Weights of a small transformer language model.
Size: 25 layers, 14.2M parameters.
Architecture: LayerNorm before each block, rotary positions, no biases in attention or MLP.
Training: a variant of Adam for these matrices, 727M tokens, 5545 steps.
MLP neurons of a small language model. Each row is named by its layer, matrix (up: input weights) and neuron, and shows model dimensions 32-159. Each number is 50 + 10 x the weight over its row's rms, rounded and kept within 0 to 99.
After each neuron's rows, "fires after" lists the tokens most often just before its 100 highest values on Wikipedia text that the model never trained on.

L13.up556:58 63 44 57 28 51 48 39 59 56 55 72 54 33 45 51 57 36 41 66 56 63 58 60 45 71 53 66 53 45 38 52 41 60 57 43 47 46 52 44 52 46 45 46 72 47 53 53 61 50 48 38 57 39 32 52 48 71 40 64 42 58 42 60 52 40 48 46 58 36 47 53 55 46 55 52 51 46 51 71 65 38 59 38 57 51 39 42 50 52 47 51 47 35 83 49 53 52 34 33 55 50 44 47 34 50 56 62 37 41 66 40 50 53 27 52 33 53 36 43 62 29 50 53 49 57 56 51
fires after: ".", " =", ".\"", "\"."

L22.up161:70 54 56 68 35 62 61 62 60 51 53 46 47 56 33 52 43 33 51 37 74 60 37 67 38 65 49 53 60 49 45 53 44 49 56 52 42 63 49 58 67 55 38 65 57 43 68 30 57 66 55 47 58 41 48 52 57 46 65 46 35 48 36 59 69 34 54 51 54 45 52 32 50 58 42 68 46 42 52 53 43 51 47 37 45 53 33 50 57 56 45 57 33 23 59 47 44 46 41 39 52 47 38 45 44 68 45 57 45 43 74 31 50 46 26 57 45 54 46 50 44 34 44 57 50 47 35 51
fires after: ".", "al", " and", ".\"", "\"."

L11.up40:62 53 53 57 41 55 66 33 59 43 43 49 49 37 46 42 43 51 61 55 54 51 50 64 43 51 48 64 30 48 39 56 60 55 78 46 56 51 37 61 47 33 47 41 51 41 51 60 19 54 56 68 58 52 34 45 54 70 62 55 50 62 30 65 53 54 43 42 34 35 38 40 41 33 44 68 52 51 53 48 56 45 46 29 40 62 61 49 48 28 41 57 51 54 67 58 31 58 47 37 50 53 48 57 50 45 42 38 43 70 56 53 39 46 50 58 47 53 53 27 63 43 40 41 46 43 53 58
fires after: "\n", ".", " ", " average"

L8.up317:53 40 80 43 48 55 53 60 55 40 37 54 53 51 46 60 67 43 55 45 65 51 51 47 60 44 40 20 37 58 44 30 44 67 51 39 34 54 55 49 45 42 54 49 60 27 46 56 59 33 50 49 54 59 65 52 50 63 51 37 51 43 33 42 55 54 53 50 46 30 42 51 41 35 56 48 39 54 54 52 52 44 54 40 51 58 52 60 34 55 51 54 53 50 53 67 51 58 30 54 57 51 70 59 39 58 54 60 62 54 39 39 41 48 21 36 47 70 59 49 58 43 68 32 46 45 47 63
fires after: "\n", " E"

L13.up745:51 39 38 59 50 58 47 50 39 39 47 58 49 48 48 44 44 58 52 76 46 52 58 57 29 55 43 57 36 59 50 60 40 58 55 32 47 45 55 37 49 54 33 32 66 56 48 45 56 32 38 67 49 43 79 30 66 43 56 65 50 64 32 62 51 46 41 55 50 56 61 47 20 42 64 38 58 59 47 67 46 60 52 49 53 71 46 46 61 52 49 28 62 38 55 61 65 44 47 59 58 56 50 44 44 46 71 53 44 53 36 41 42 39 49 48 68 54 45 45 60 45 45 42 40 54 44 46
fires after: " ", " (", "s"

L17.up593:42 55 51 44 39 55 59 66 57 60 50 61 51 56 48 33 41 57 47 37 60 60 57 45 45 44 57 45 48 46 75 49 36 47 76 35 41 44 63 39 46 37 50 37 64 59 37 62 68 50 31 44 42 56 60 43 43 60 53 74 42 50 48 40 55 48 61 43 53 45 40 46 34 49 53 47 48 43 65 61 44 43 37 44 41 57 59 34 66 40 49 64 44 46 52 49 45 53 67 33 57 56 73 45 56 43 49 60 36 59 65 58 43 49 48 43 51 49 40 33 40 44 65 54 63 55 29 67
fires after: "-", " re", "0", "/", "'"

L2.up649:44 40 60 37 36 65 43 38 61 38 45 51 27 57 36 42 59 45 52 60 25 49 50 35 49 50 49 31 54 54 39 37 48 55 67 50 52 58 60 57 57 42 51 49 47 51 59 53 45 47 42 63 63 60 43 45 51 45 59 57 32 59 39 57 60 52 60 42 57 51 47 45 40 57 66 60 50 55 63 42 60 57 62 55 46 52 69 52 47 56 58 42 41 40 64 62 46 49 38 61 72 48 46 50 36 35 47 43 38 63 61 48 43 45 45 63 52 45 54 41 48 54 61 55 66 30 45 45
fires after: "1", " The", " the"

L13.up186:46 21 61 45 45 71 66 52 50 40 50 60 38 59 51 43 55 44 45 38 40 64 54 47 42 56 44 52 65 62 59 47 45 42 61 35 39 55 43 48 64 39 37 55 45 60 58 32 43 61 43 40 39 51 71 40 53 39 68 46 45 59 29 46 51 57 46 38 82 51 53 58 55 53 72 47 39 60 55 61 35 66 62 58 58 51 52 50 50 43 58 39 42 43 71 53 64 54 52 34 54 49 64 71 53 57 51 39 28 64 63 40 59 48 28 51 44 43 65 63 55 57 67 43 43 49 66 46
fires after: "1", "5", "4", "6", "7"

L8.up387:50 57 54 55 44 55 53 40 36 52 60 54 49 35 35 39 46 30 37 66 56 57 52 43 48 37 50 34 46 60 64 49 39 42 56 43 59 37 50 43 66 50 26 53 55 37 47 38 50 44 39 53 49 55 40 42 45 60 51 54 45 57 39 56 60 46 54 52 56 63 43 52 31 61 52 62 55 46 72 54 44 56 55 53 43 57 67 50 47 64 48 56 30 48 71 50 47 40 22 46 57 54 49 42 45 50 47 74 50 38 55 45 33 54 49 62 37 67 59 58 53 53 46 40 51 60 44 34
fires after: "S", " S", "s", "N", "M", "2"

L20.up177:52 56 51 72 60 59 61 45 43 48 35 47 40 39 57 38 23 45 41 40 58 53 48 48 36 44 49 66 39 50 41 55 62 26 43 40 44 37 54 56 44 48 55 58 57 45 38 43 43 30 44 51 51 50 53 56 53 67 56 47 48 48 54 56 54 46 46 53 40 45 55 49 28 62 39 51 50 49 57 43 59 49 60 37 42 51 63 46 37 40 55 65 59 52 59 53 40 55 61 52 48 44 46 52 48 47 65 46 55 37 53 45 55 40 46 63 45 49 54 50 51 42 40 64 71 53 37 32
fires after: "–", "0", "9", " ", "1", "−"

L11.up184:38 42 49 46 39 57 46 48 39 49 31 62 51 46 48 44 47 45 61 64 61 64 51 39 63 49 43 28 62 44 40 57 28 59 57 51 48 56 48 46 51 61 55 48 67 53 59 54 38 24 51 57 69 42 45 61 52 74 58 57 43 53 51 57 62 62 58 56 45 43 46 40 32 57 45 41 36 42 42 61 54 46 55 29 42 65 60 53 49 30 59 43 52 24 65 50 52 56 45 28 61 50 54 57 44 47 50 67 49 56 61 53 41 38 32 60 48 64 61 34 49 36 37 48 55 49 48 67
fires after: ".", " ", " ("

L2.up235:46 59 49 30 28 50 62 52 51 56 31 52 42 56 33 49 48 54 60 51 46 56 44 41 42 36 57 50 50 41 44 41 25 44 53 53 33 56 51 57 46 39 51 48 59 54 57 57 47 44 63 56 49 53 44 54 38 57 55 58 50 39 52 67 47 56 73 59 46 38 40 24 58 46 50 61 49 54 52 38 58 68 54 47 68 57 48 39 41 66 41 41 43 56 67 42 44 75 43 46 68 51 54 50 38 47 53 60 55 66 29 39 40 51 70 50 60 44 45 44 49 50 28 37 45 47 42 50
fires after: "\n", " the", ",", "-"

L17.up67:47 39 51 58 41 49 51 44 54 33 32 49 42 48 44 49 47 48 35 29 51 45 49 53 44 45 57 59 28 41 41 63 19 45 44 49 50 47 61 46 44 50 59 51 41 48 40 62 49 36 68 65 55 49 35 56 35 56 45 44 60 47 51 54 71 62 48 55 32 36 47 32 31 50 41 69 39 48 57 50 41 45 51 48 58 41 59 34 59 55 58 61 58 51 66 60 46 62 46 56 67 37 42 41 48 58 60 44 57 40 71 41 38 56 45 65 54 39 59 62 39 47 39 63 54 44 57 50
fires after: "0", "9", "1"

L8.up130:53 42 65 47 50 53 39 54 41 48 47 49 49 43 42 40 45 53 73 37 57 54 41 55 32 39 35 57 50 65 54 48 50 47 55 63 59 58 57 49 47 40 41 61 41 38 47 47 55 53 44 50 52 37 58 39 48 45 61 68 44 58 42 45 42 50 49 39 50 38 63 56 51 48 55 63 42 54 54 54 48 43 57 47 32 61 68 63 47 63 45 25 36 59 47 36 55 52 43 55 57 60 49 51 39 34 43 63 45 60 82 30 41 34 45 51 37 60 50 40 59 43 38 53 34 54 48 42
fires after: "1", "2", " at", " "

L8.up436:48 44 54 65 47 48 25 62 43 51 23 51 48 48 48 53 38 44 56 44 63 76 45 68 53 44 48 52 35 67 57 56 47 62 43 30 52 69 61 64 60 59 39 60 45 38 50 54 31 36 47 57 56 61 63 44 48 50 41 48 43 45 56 48 63 48 47 39 60 40 68 52 64 47 62 43 42 40 58 45 52 44 46 55 38 63 58 50 42 49 63 38 41 43 58 54 61 69 44 57 59 48 62 54 35 61 66 55 64 43 52 50 59 49 39 56 40 60 48 41 54 62 50 36 54 53 53 46
fires after: "1", " Bra", ".", " Bre", " due"

L8.up706:51 29 45 32 39 52 71 32 50 45 42 68 45 70 63 57 60 34 37 67 46 42 53 46 55 57 35 55 50 51 56 39 43 63 51 52 41 60 38 56 67 30 47 56 52 49 65 46 49 41 56 51 37 59 35 55 44 41 67 47 40 62 34 54 52 58 58 58 37 62 39 33 53 53 46 47 54 60 52 46 52 64 58 46 58 57 39 54 60 39 31 51 35 51 63 44 45 45 42 64 64 50 56 48 47 36 62 52 55 55 69 48 50 59 46 45 48 56 56 29 49 48 53 31 52 54 53 60
fires after: "|", "\n", " |", "-", " "

L20.up616:40 51 49 46 38 67 44 49 50 42 44 59 50 59 61 49 32 50 53 64 34 63 54 44 45 69 43 40 50 63 49 36 55 55 58 48 57 63 60 41 54 43 30 37 52 40 62 52 51 47 43 49 52 42 56 56 53 63 51 55 47 62 51 54 82 55 61 44 55 50 42 23 59 42 38 43 50 53 54 42 63 47 62 51 56 42 43 66 44 33 57 48 46 58 55 62 50 41 48 35 75 50 81 50 54 53 56 64 49 48 63 43 71 36 48 39 43 54 35 52 59 46 60 60 58 30 58 51
fires after: " ", " |"

L15.up747:42 52 43 36 42 56 46 25 43 44 48 43 45 50 62 54 45 54 53 27 39 61 49 55 40 51 50 59 46 60 38 67 58 56 44 52 61 54 42 46 59 30 45 42 55 62 83 28 43 29 42 39 41 38 58 59 46 60 47 53 52 71 62 67 44 46 36 58 42 41 42 46 62 68 57 45 62 51 51 54 56 60 64 45 47 56 50 43 34 29 29 45 58 42 54 59 60 44 62 57 59 53 52 42 49 47 44 37 38 39 31 64 55 52 49 47 68 58 50 40 58 48 67 61 39 51 58 61
fires after: " ", ":", " (−", " Gold", " |", " silver"

L8.up653:48 47 49 58 42 51 68 42 45 44 58 55 41 54 45 61 49 45 61 58 54 49 62 40 57 49 70 45 46 57 52 31 46 65 44 44 46 45 60 45 55 56 49 41 59 51 69 54 52 46 38 52 61 48 41 55 51 59 61 63 47 52 46 63 47 58 60 19 53 58 48 52 49 42 35 46 53 62 44 32 49 51 54 30 44 65 36 45 50 50 60 56 45 39 56 50 43 53 42 44 57 34 41 32 57 64 43 50 67 58 57 45 47 56 48 55 36 53 57 60 41 51 57 53 43 62 57 49
fires after: "\n", "0", "1", " /"

L11.up314:38 50 51 44 35 72 39 39 34 44 45 40 43 68 49 55 51 42 53 45 49 57 38 62 40 44 61 41 37 64 41 37 59 55 45 51 53 52 49 49 59 43 65 58 64 64 52 38 39 49 55 33 40 46 52 34 53 56 56 58 43 57 41 33 49 63 59 58 54 50 42 50 49 50 61 47 38 41 56 69 43 44 45 48 62 58 65 49 40 48 52 64 38 42 39 62 60 54 42 61 50 44 55 56 45 70 66 32 51 32 49 61 54 44 34 48 72 53 56 55 66 39 65 58 47 39 47 44
fires after: " |", "1", "0", " ", "4", "9"

L15.up692:40 31 54 52 40 50 34 41 54 55 41 61 49 50 44 49 58 45 39 51 54 63 61 46 67 43 69 62 30 65 43 38 53 40 66 47 51 60 60 36 39 39 49 34 59 43 44 35 53 62 38 48 53 53 44 55 52 45 52 49 49 45 54 48 64 69 49 60 49 48 49 56 43 64 48 47 54 55 38 51 25 42 60 65 32 59 46 58 65 32 58 65 41 61 41 54 49 66 37 50 56 64 49 54 53 61 58 46 32 35 73 26 48 40 32 52 51 54 40 45 54 49 70 36 56 34 30 48
fires after: " |", "0", "5", "8", "2", "6"

L11.up531:57 32 45 57 48 68 47 39 44 43 55 43 54 62 50 48 46 58 31 60 42 61 54 54 53 57 41 49 54 61 34 36 35 63 76 34 39 56 61 51 55 34 42 43 72 56 37 41 58 48 59 44 47 48 50 31 53 41 54 71 39 46 46 56 47 49 52 58 42 28 51 45 41 35 57 50 58 69 48 41 54 62 54 49 52 57 57 53 31 28 60 40 37 54 34 54 64 38 75 42 53 49 42 61 61 47 37 38 61 56 46 56 43 50 27 52 40 61 45 47 49 41 57 47 53 40 65 64
fires after: " ", " |", "\n"

L4.up246:54 57 46 43 47 39 58 46 51 49 45 35 31 69 47 44 45 46 52 42 35 39 60 55 54 57 24 54 59 58 34 58 36 52 59 42 44 55 53 60 40 49 41 59 65 35 64 45 47 46 41 40 66 69 59 36 47 51 42 73 45 52 28 40 60 59 47 59 52 44 41 37 45 59 51 42 49 46 41 53 42 56 66 65 47 54 50 44 55 59 56 48 44 49 62 63 51 65 51 56 41 40 50 58 48 38 54 44 45 51 64 47 67 44 49 51 51 74 56 19 38 58 46 68 49 35 51 46
fires after: "===", "==", " =", " ===", " =="

L6.up370:47 25 59 46 23 42 59 43 48 45 36 55 42 55 57 32 42 42 61 39 52 73 48 57 53 47 53 58 62 61 44 40 57 50 58 59 59 44 53 45 46 51 38 45 59 53 61 34 64 48 47 43 59 62 59 60 45 62 53 62 41 40 47 57 53 54 47 45 65 50 63 38 56 38 47 45 41 62 66 48 50 63 45 59 38 40 64 48 42 43 46 32 39 49 54 36 48 49 51 54 45 35 42 55 37 61 66 64 47 60 47 31 57 46 38 50 43 46 61 26 48 53 77 47 54 52 51 55
fires after: " ", "2", " Be", "1", "\n"

L8.up623:46 37 52 39 44 56 33 51 53 52 46 44 46 53 52 41 50 63 44 46 36 61 42 60 52 55 36 60 67 75 53 48 62 55 34 39 55 48 47 49 49 35 47 63 44 36 51 47 35 70 41 45 48 37 57 66 60 48 50 72 39 42 44 43 46 51 65 47 59 39 56 63 53 51 49 43 53 36 46 41 40 63 54 58 49 56 63 54 42 52 68 39 51 51 51 53 44 58 47 56 47 62 35 51 44 65 62 52 42 55 64 42 50 26 54 58 54 50 42 35 47 52 56 38 51 44 37 49
fires after: "2", " was", "3", "1", "4", "5"

L12.up620:44 48 43 59 56 54 64 29 36 46 53 58 51 62 50 46 44 60 46 56 43 63 40 51 55 44 56 33 39 50 34 35 52 54 56 24 53 53 28 45 45 57 44 63 59 49 42 51 63 70 40 39 63 46 47 46 44 47 49 37 26 38 48 47 43 46 28 40 62 36 47 53 49 60 64 69 54 83 56 62 57 51 62 37 45 47 48 48 39 53 55 34 45 33 52 54 61 54 52 57 56 52 58 54 61 42 55 65 54 59 48 49 52 45 45 36 46 75 39 40 58 54 36 22 68 43 47 62
fires after: " ", "\n", " a", " was"

L20.up662:38 39 36 54 35 52 55 46 67 33 53 47 64 41 44 29 45 42 42 56 51 78 51 41 70 56 46 61 51 48 55 52 45 66 63 45 59 49 47 77 56 47 44 41 56 65 49 47 70 44 28 57 53 53 53 43 48 53 47 56 39 52 48 54 55 59 51 56 41 41 46 57 46 40 67 49 38 45 39 58 53 45 49 43 55 62 52 40 39 34 58 43 49 46 71 43 40 50 70 53 52 54 63 55 53 60 71 42 53 66 60 47 54 57 42 36 42 61 49 33 67 35 45 65 50 48 59 61
fires after: " "

L6.up715:53 57 46 51 44 36 49 49 38 47 44 51 50 64 45 60 52 50 76 43 59 58 40 54 43 36 60 53 20 59 45 48 54 50 48 52 48 57 51 60 53 61 25 61 55 46 50 49 20 49 46 41 64 53 50 40 59 61 60 53 42 60 51 54 52 56 49 46 54 47 46 38 64 40 36 45 36 46 51 57 65 50 53 67 54 67 76 45 37 55 63 58 41 37 67 21 53 65 46 47 52 56 51 55 47 61 58 63 29 46 32 55 53 61 46 53 62 43 51 52 38 54 57 48 42 47 43 55
fires after: "1", "\n", " Ger", " Georg", "2"

L22.up243:45 54 32 63 46 71 46 53 62 41 52 55 36 63 47 58 40 27 47 59 55 60 55 50 42 65 51 41 47 39 45 53 41 65 59 50 41 51 54 47 70 44 48 66 56 40 52 38 61 45 62 58 67 38 58 50 53 63 55 68 47 47 43 64 65 40 58 52 55 53 54 41 38 52 40 53 38 39 53 53 63 50 55 46 38 57 42 59 59 42 40 51 53 25 51 45 44 54 48 36 47 64 52 48 30 72 63 63 68 21 55 48 52 46 46 57 41 62 51 46 48 30 52 47 54 46 29 40
fires after: ".", ".\""

L15.up56:48 35 46 53 43 46 66 53 43 26 56 44 33 28 38 70 25 51 47 47 58 50 48 65 49 61 56 53 45 50 52 55 57 56 65 40 43 57 58 73 59 50 42 51 54 57 67 38 49 44 54 74 66 45 67 43 52 55 40 54 42 56 56 54 49 58 57 51 39 46 47 39 49 53 47 48 52 63 46 23 37 67 51 37 55 69 48 36 38 43 48 41 37 44 64 40 44 32 58 74 41 61 39 54 47 48 64 46 63 53 53 48 49 49 57 37 49 68 37 49 38 54 49 47 45 56 37 45
fires after: "1", "0", "3", "2", " (", "e"

L13.up583:71 32 53 58 34 57 57 30 30 40 48 57 50 52 56 53 34 60 54 32 57 56 65 39 47 45 52 47 52 56 59 51 56 38 42 48 57 54 40 53 48 53 44 61 68 41 57 48 53 46 55 74 53 36 59 58 64 33 64 60 51 69 33 51 48 57 64 44 60 49 63 42 39 55 39 51 39 55 51 58 52 49 47 22 57 38 45 57 47 36 65 52 47 31 53 61 51 50 46 42 43 47 56 43 60 62 69 40 52 41 62 32 49 49 51 46 50 37 51 47 65 42 55 31 40 51 62 48
fires after: "2", "1", " medal", "3", "\n", "-"

L11.up149:54 44 50 56 32 44 47 30 56 27 54 54 47 56 38 32 50 56 60 50 43 49 44 49 56 38 38 56 52 64 45 69 41 59 58 45 43 53 58 50 48 47 33 54 50 41 45 51 32 39 31 43 57 48 50 60 60 57 48 68 36 49 72 53 46 34 44 52 40 56 31 68 40 49 45 72 43 49 52 47 54 61 52 38 41 50 51 51 31 50 56 43 47 56 86 60 40 73 63 49 69 60 53 46 60 73 61 41 49 62 68 50 49 48 43 45 49 64 38 45 60 51 62 34 40 34 41 42
fires after: " ", "2", "-", "1"

L20.up715:60 23 52 49 45 58 43 53 58 46 50 56 32 57 58 44 54 36 58 76 41 54 43 68 28 54 50 60 50 56 48 43 46 34 53 56 48 54 64 44 69 40 33 44 56 52 65 31 45 41 37 53 57 56 54 32 47 41 62 50 37 48 39 40 61 47 60 42 45 63 45 60 52 50 79 36 64 61 46 75 46 53 54 55 66 55 66 40 48 58 64 37 46 40 52 45 57 46 43 46 46 53 62 64 63 55 40 42 47 51 58 56 49 48 56 42 55 50 72 54 65 58 72 62 50 43 60 36
fires after: " ", "1", " |"

L13.up539:60 55 40 52 37 48 60 42 41 36 54 54 60 50 54 46 40 46 45 52 56 55 44 48 67 62 59 84 38 53 47 59 53 31 57 35 41 46 64 62 57 49 48 62 52 49 56 32 55 48 66 53 51 65 53 59 46 60 40 44 53 56 39 58 44 54 31 60 48 45 47 50 34 35 51 56 50 57 43 72 36 48 50 35 51 60 50 49 51 34 52 46 57 58 89 49 61 41 54 63 55 45 48 41 52 39 50 61 50 40 53 45 56 35 62 52 38 65 47 45 55 38 49 37 70 46 56 55
fires after: "."

L22.up454:45 41 39 65 37 55 53 42 50 61 57 45 46 46 45 57 58 33 42 47 46 59 55 63 45 66 50 59 44 34 44 37 62 33 58 57 57 64 41 56 64 36 42 72 59 58 55 32 51 46 36 43 42 49 52 54 43 61 54 57 48 41 34 51 60 45 50 46 68 53 57 47 64 58 63 53 42 50 34 47 42 63 49 35 49 50 49 46 35 62 45 46 52 32 48 52 57 64 50 63 28 43 62 60 46 53 75 48 35 37 57 47 31 64 33 36 52 36 53 48 66 45 45 64 52 48 46 48
fires after: " ", "1", " |", "3", ","

L17.up460:33 48 40 45 47 41 59 42 62 55 52 47 49 61 56 54 50 57 43 39 63 65 53 55 55 57 35 45 43 55 48 32 44 40 49 43 55 25 34 64 61 43 57 35 53 41 42 51 56 42 57 37 42 38 45 45 71 44 67 60 44 55 36 47 60 59 42 57 59 70 58 43 63 47 75 48 52 61 48 56 67 51 58 39 40 70 49 30 65 42 31 48 53 67 43 46 38 71 66 65 65 53 49 44 59 51 50 66 48 59 54 62 35 45 60 39 51 53 53 51 55 49 44 41 56 57 37 56
fires after: " ", " by", " Fu", " |", " President", " of"

L20.up729:37 43 59 58 33 46 45 43 77 44 50 38 45 61 38 36 59 40 47 57 50 50 56 52 40 51 32 64 53 41 48 32 67 53 61 55 47 67 64 37 57 46 49 43 66 50 43 35 39 42 47 62 72 44 47 50 59 58 49 48 37 59 39 46 53 61 42 44 41 57 35 55 59 55 47 54 37 60 52 61 41 53 49 56 48 62 48 58 64 52 58 26 59 46 69 62 48 42 58 53 46 38 75 64 39 49 65 52 60 29 72 55 45 60 58 42 53 53 60 53 51 47 47 59 35 30 61 41
fires after: " ", "1", "-"

L22.up354:38 49 45 50 42 70 53 39 41 50 26 41 59 55 38 63 41 70 57 46 42 80 59 44 62 52 55 49 50 38 38 63 44 59 57 47 56 64 70 57 36 49 52 56 50 20 67 44 47 35 48 57 61 50 46 44 44 58 48 39 50 46 42 57 46 41 66 61 66 56 67 34 41 42 49 43 54 66 39 50 43 50 72 59 43 41 44 36 61 40 39 42 42 47 56 24 45 43 43 42 53 60 69 47 45 43 55 38 54 46 44 43 61 58 36 42 63 59 37 28 47 36 58 40 38 57 49 39
fires after: " ", "1", "–", " ("

L17.up622:42 61 38 43 44 68 58 40 74 48 28 36 54 49 33 44 48 55 39 58 50 76 69 52 51 60 45 53 64 46 51 53 53 64 77 56 35 51 75 53 46 31 35 42 51 42 61 39 51 47 56 57 60 53 36 41 30 61 55 61 50 47 45 50 59 59 42 50 39 28 53 33 45 37 49 51 56 40 59 40 49 48 64 50 43 43 45 45 56 36 70 49 46 46 58 47 47 44 52 42 72 52 60 41 57 52 52 46 64 70 53 50 51 51 35 50 56 56 54 47 53 41 45 52 46 29 42 58
fires after: " ", "\n"

L13.up666:57 50 44 56 61 62 43 36 36 53 50 55 49 60 48 52 56 53 49 56 47 64 54 38 25 31 47 40 50 53 52 38 53 65 64 45 62 55 60 57 40 65 40 51 48 50 50 39 59 55 46 32 58 41 47 30 47 43 69 43 46 51 50 57 63 45 37 48 46 39 53 51 48 46 51 42 34 57 55 49 43 58 58 32 32 45 60 45 45 74 59 40 53 45 54 46 63 70 52 43 40 44 64 49 51 55 57 55 48 65 63 37 37 60 39 47 51 54 49 42 45 44 57 48 44 37 48 59
fires after: " the", "1", " a", " in", " more", "\n"

L2.up269:55 44 50 37 34 55 55 38 48 31 60 59 42 65 42 43 44 59 46 60 28 53 46 53 46 52 67 49 41 57 49 39 31 66 60 61 59 52 51 58 48 53 37 50 55 40 59 49 47 35 53 50 49 64 53 40 56 35 54 51 48 64 44 53 59 53 45 47 38 43 53 39 52 49 51 53 56 54 55 40 46 58 47 45 40 57 70 37 41 84 37 48 50 34 52 52 42 61 49 66 56 43 49 47 39 57 57 50 55 49 32 55 42 57 40 54 54 46 58 51 60 92 48 27 58 39 31 61
fires after: "\n"

L13.up403:46 59 39 43 49 66 62 58 69 34 44 49 41 48 63 58 37 50 49 38 40 43 59 57 45 52 43 32 37 23 48 40 34 57 53 51 35 45 42 50 45 46 49 43 41 43 48 64 60 33 53 51 54 45 55 60 43 51 48 60 48 54 51 49 51 54 56 44 24 48 49 29 49 55 52 43 49 61 51 63 60 33 54 45 57 65 46 59 62 53 52 80 47 45 61 54 35 62 66 54 40 47 63 65 49 48 45 72 40 44 47 33 58 46 50 35 53 43 41 40 58 44 66 42 53 54 65 47
fires after: "0", " U", "°", "-"

L6.up339:55 47 51 55 40 53 55 48 40 38 41 48 48 59 38 53 34 62 62 57 72 52 55 46 51 51 63 44 50 40 41 29 47 60 55 40 48 74 46 53 44 33 33 63 28 35 58 57 53 50 58 61 58 44 39 48 41 56 53 50 56 36 43 45 53 48 44 49 57 38 47 42 50 46 50 43 29 58 48 59 56 64 55 55 41 76 63 61 34 71 68 48 48 42 79 33 38 69 54 52 54 46 57 52 42 52 70 55 55 45 38 47 37 54 37 51 64 63 56 63 57 66 47 45 50 58 45 56
fires after: "1", "\n", " Bre"

L11.up194:58 53 66 50 43 62 38 51 35 49 50 57 39 53 44 51 37 40 61 50 53 56 49 59 55 56 59 49 52 56 46 52 30 69 44 54 57 59 40 56 51 38 39 58 54 33 40 33 36 39 37 71 58 46 44 56 65 48 66 71 49 54 39 57 57 56 49 60 42 47 52 39 54 66 53 34 53 58 42 63 44 52 61 41 43 68 52 52 43 48 58 40 45 48 58 38 52 75 59 61 41 46 45 42 50 77 58 45 55 40 59 43 47 47 39 65 48 59 42 50 44 39 28 49 53 45 36 40
fires after: ".", ":", " ", ".\""

L11.up612:55 44 53 45 32 54 49 44 62 53 34 64 47 41 43 44 30 31 46 53 39 57 35 53 54 53 36 49 63 51 50 57 51 39 81 40 34 39 50 59 42 50 62 75 45 48 54 51 54 66 47 64 61 36 60 62 51 44 50 53 57 45 51 63 54 50 37 46 64 62 29 38 50 48 42 47 43 58 56 58 59 47 44 44 56 54 49 40 40 58 51 52 35 43 74 54 49 33 44 44 68 54 53 50 59 43 64 51 37 53 63 55 46 47 29 35 36 52 42 50 70 46 55 37 60 45 56 48
fires after: ".", " ="

L4.up592:55 64 54 35 42 41 55 53 39 56 39 51 41 57 49 35 62 45 57 47 30 49 48 44 50 66 49 35 51 51 26 58 34 33 48 71 46 50 46 42 46 42 49 49 62 40 65 46 41 30 45 62 55 51 51 35 54 49 46 63 48 43 44 61 58 43 41 52 52 49 58 38 42 48 53 60 62 56 57 72 50 42 62 61 64 44 60 45 66 61 62 42 46 49 54 44 51 49 45 42 48 71 53 44 40 52 70 46 38 55 56 39 49 50 54 67 45 66 43 46 46 49 47 71 57 32 50 19
fires after: ".", " =", "|", "==", "s", "\n"

L8.up578:42 53 53 24 36 69 65 42 35 45 54 43 52 60 51 25 40 34 30 56 65 59 59 48 46 44 62 57 50 34 55 59 35 55 66 54 51 52 67 56 45 43 41 43 63 43 52 41 52 68 42 56 53 49 54 50 42 63 66 56 42 64 49 55 63 36 72 61 40 53 50 47 40 47 46 68 42 45 48 52 50 57 57 52 58 69 46 53 54 42 36 62 51 56 53 46 56 40 44 59 48 36 34 55 42 56 47 36 59 47 58 67 47 43 30 50 19 40 53 53 45 58 48 53 53 53 44 49
fires after: "\n", " S", " Al", " P", "S"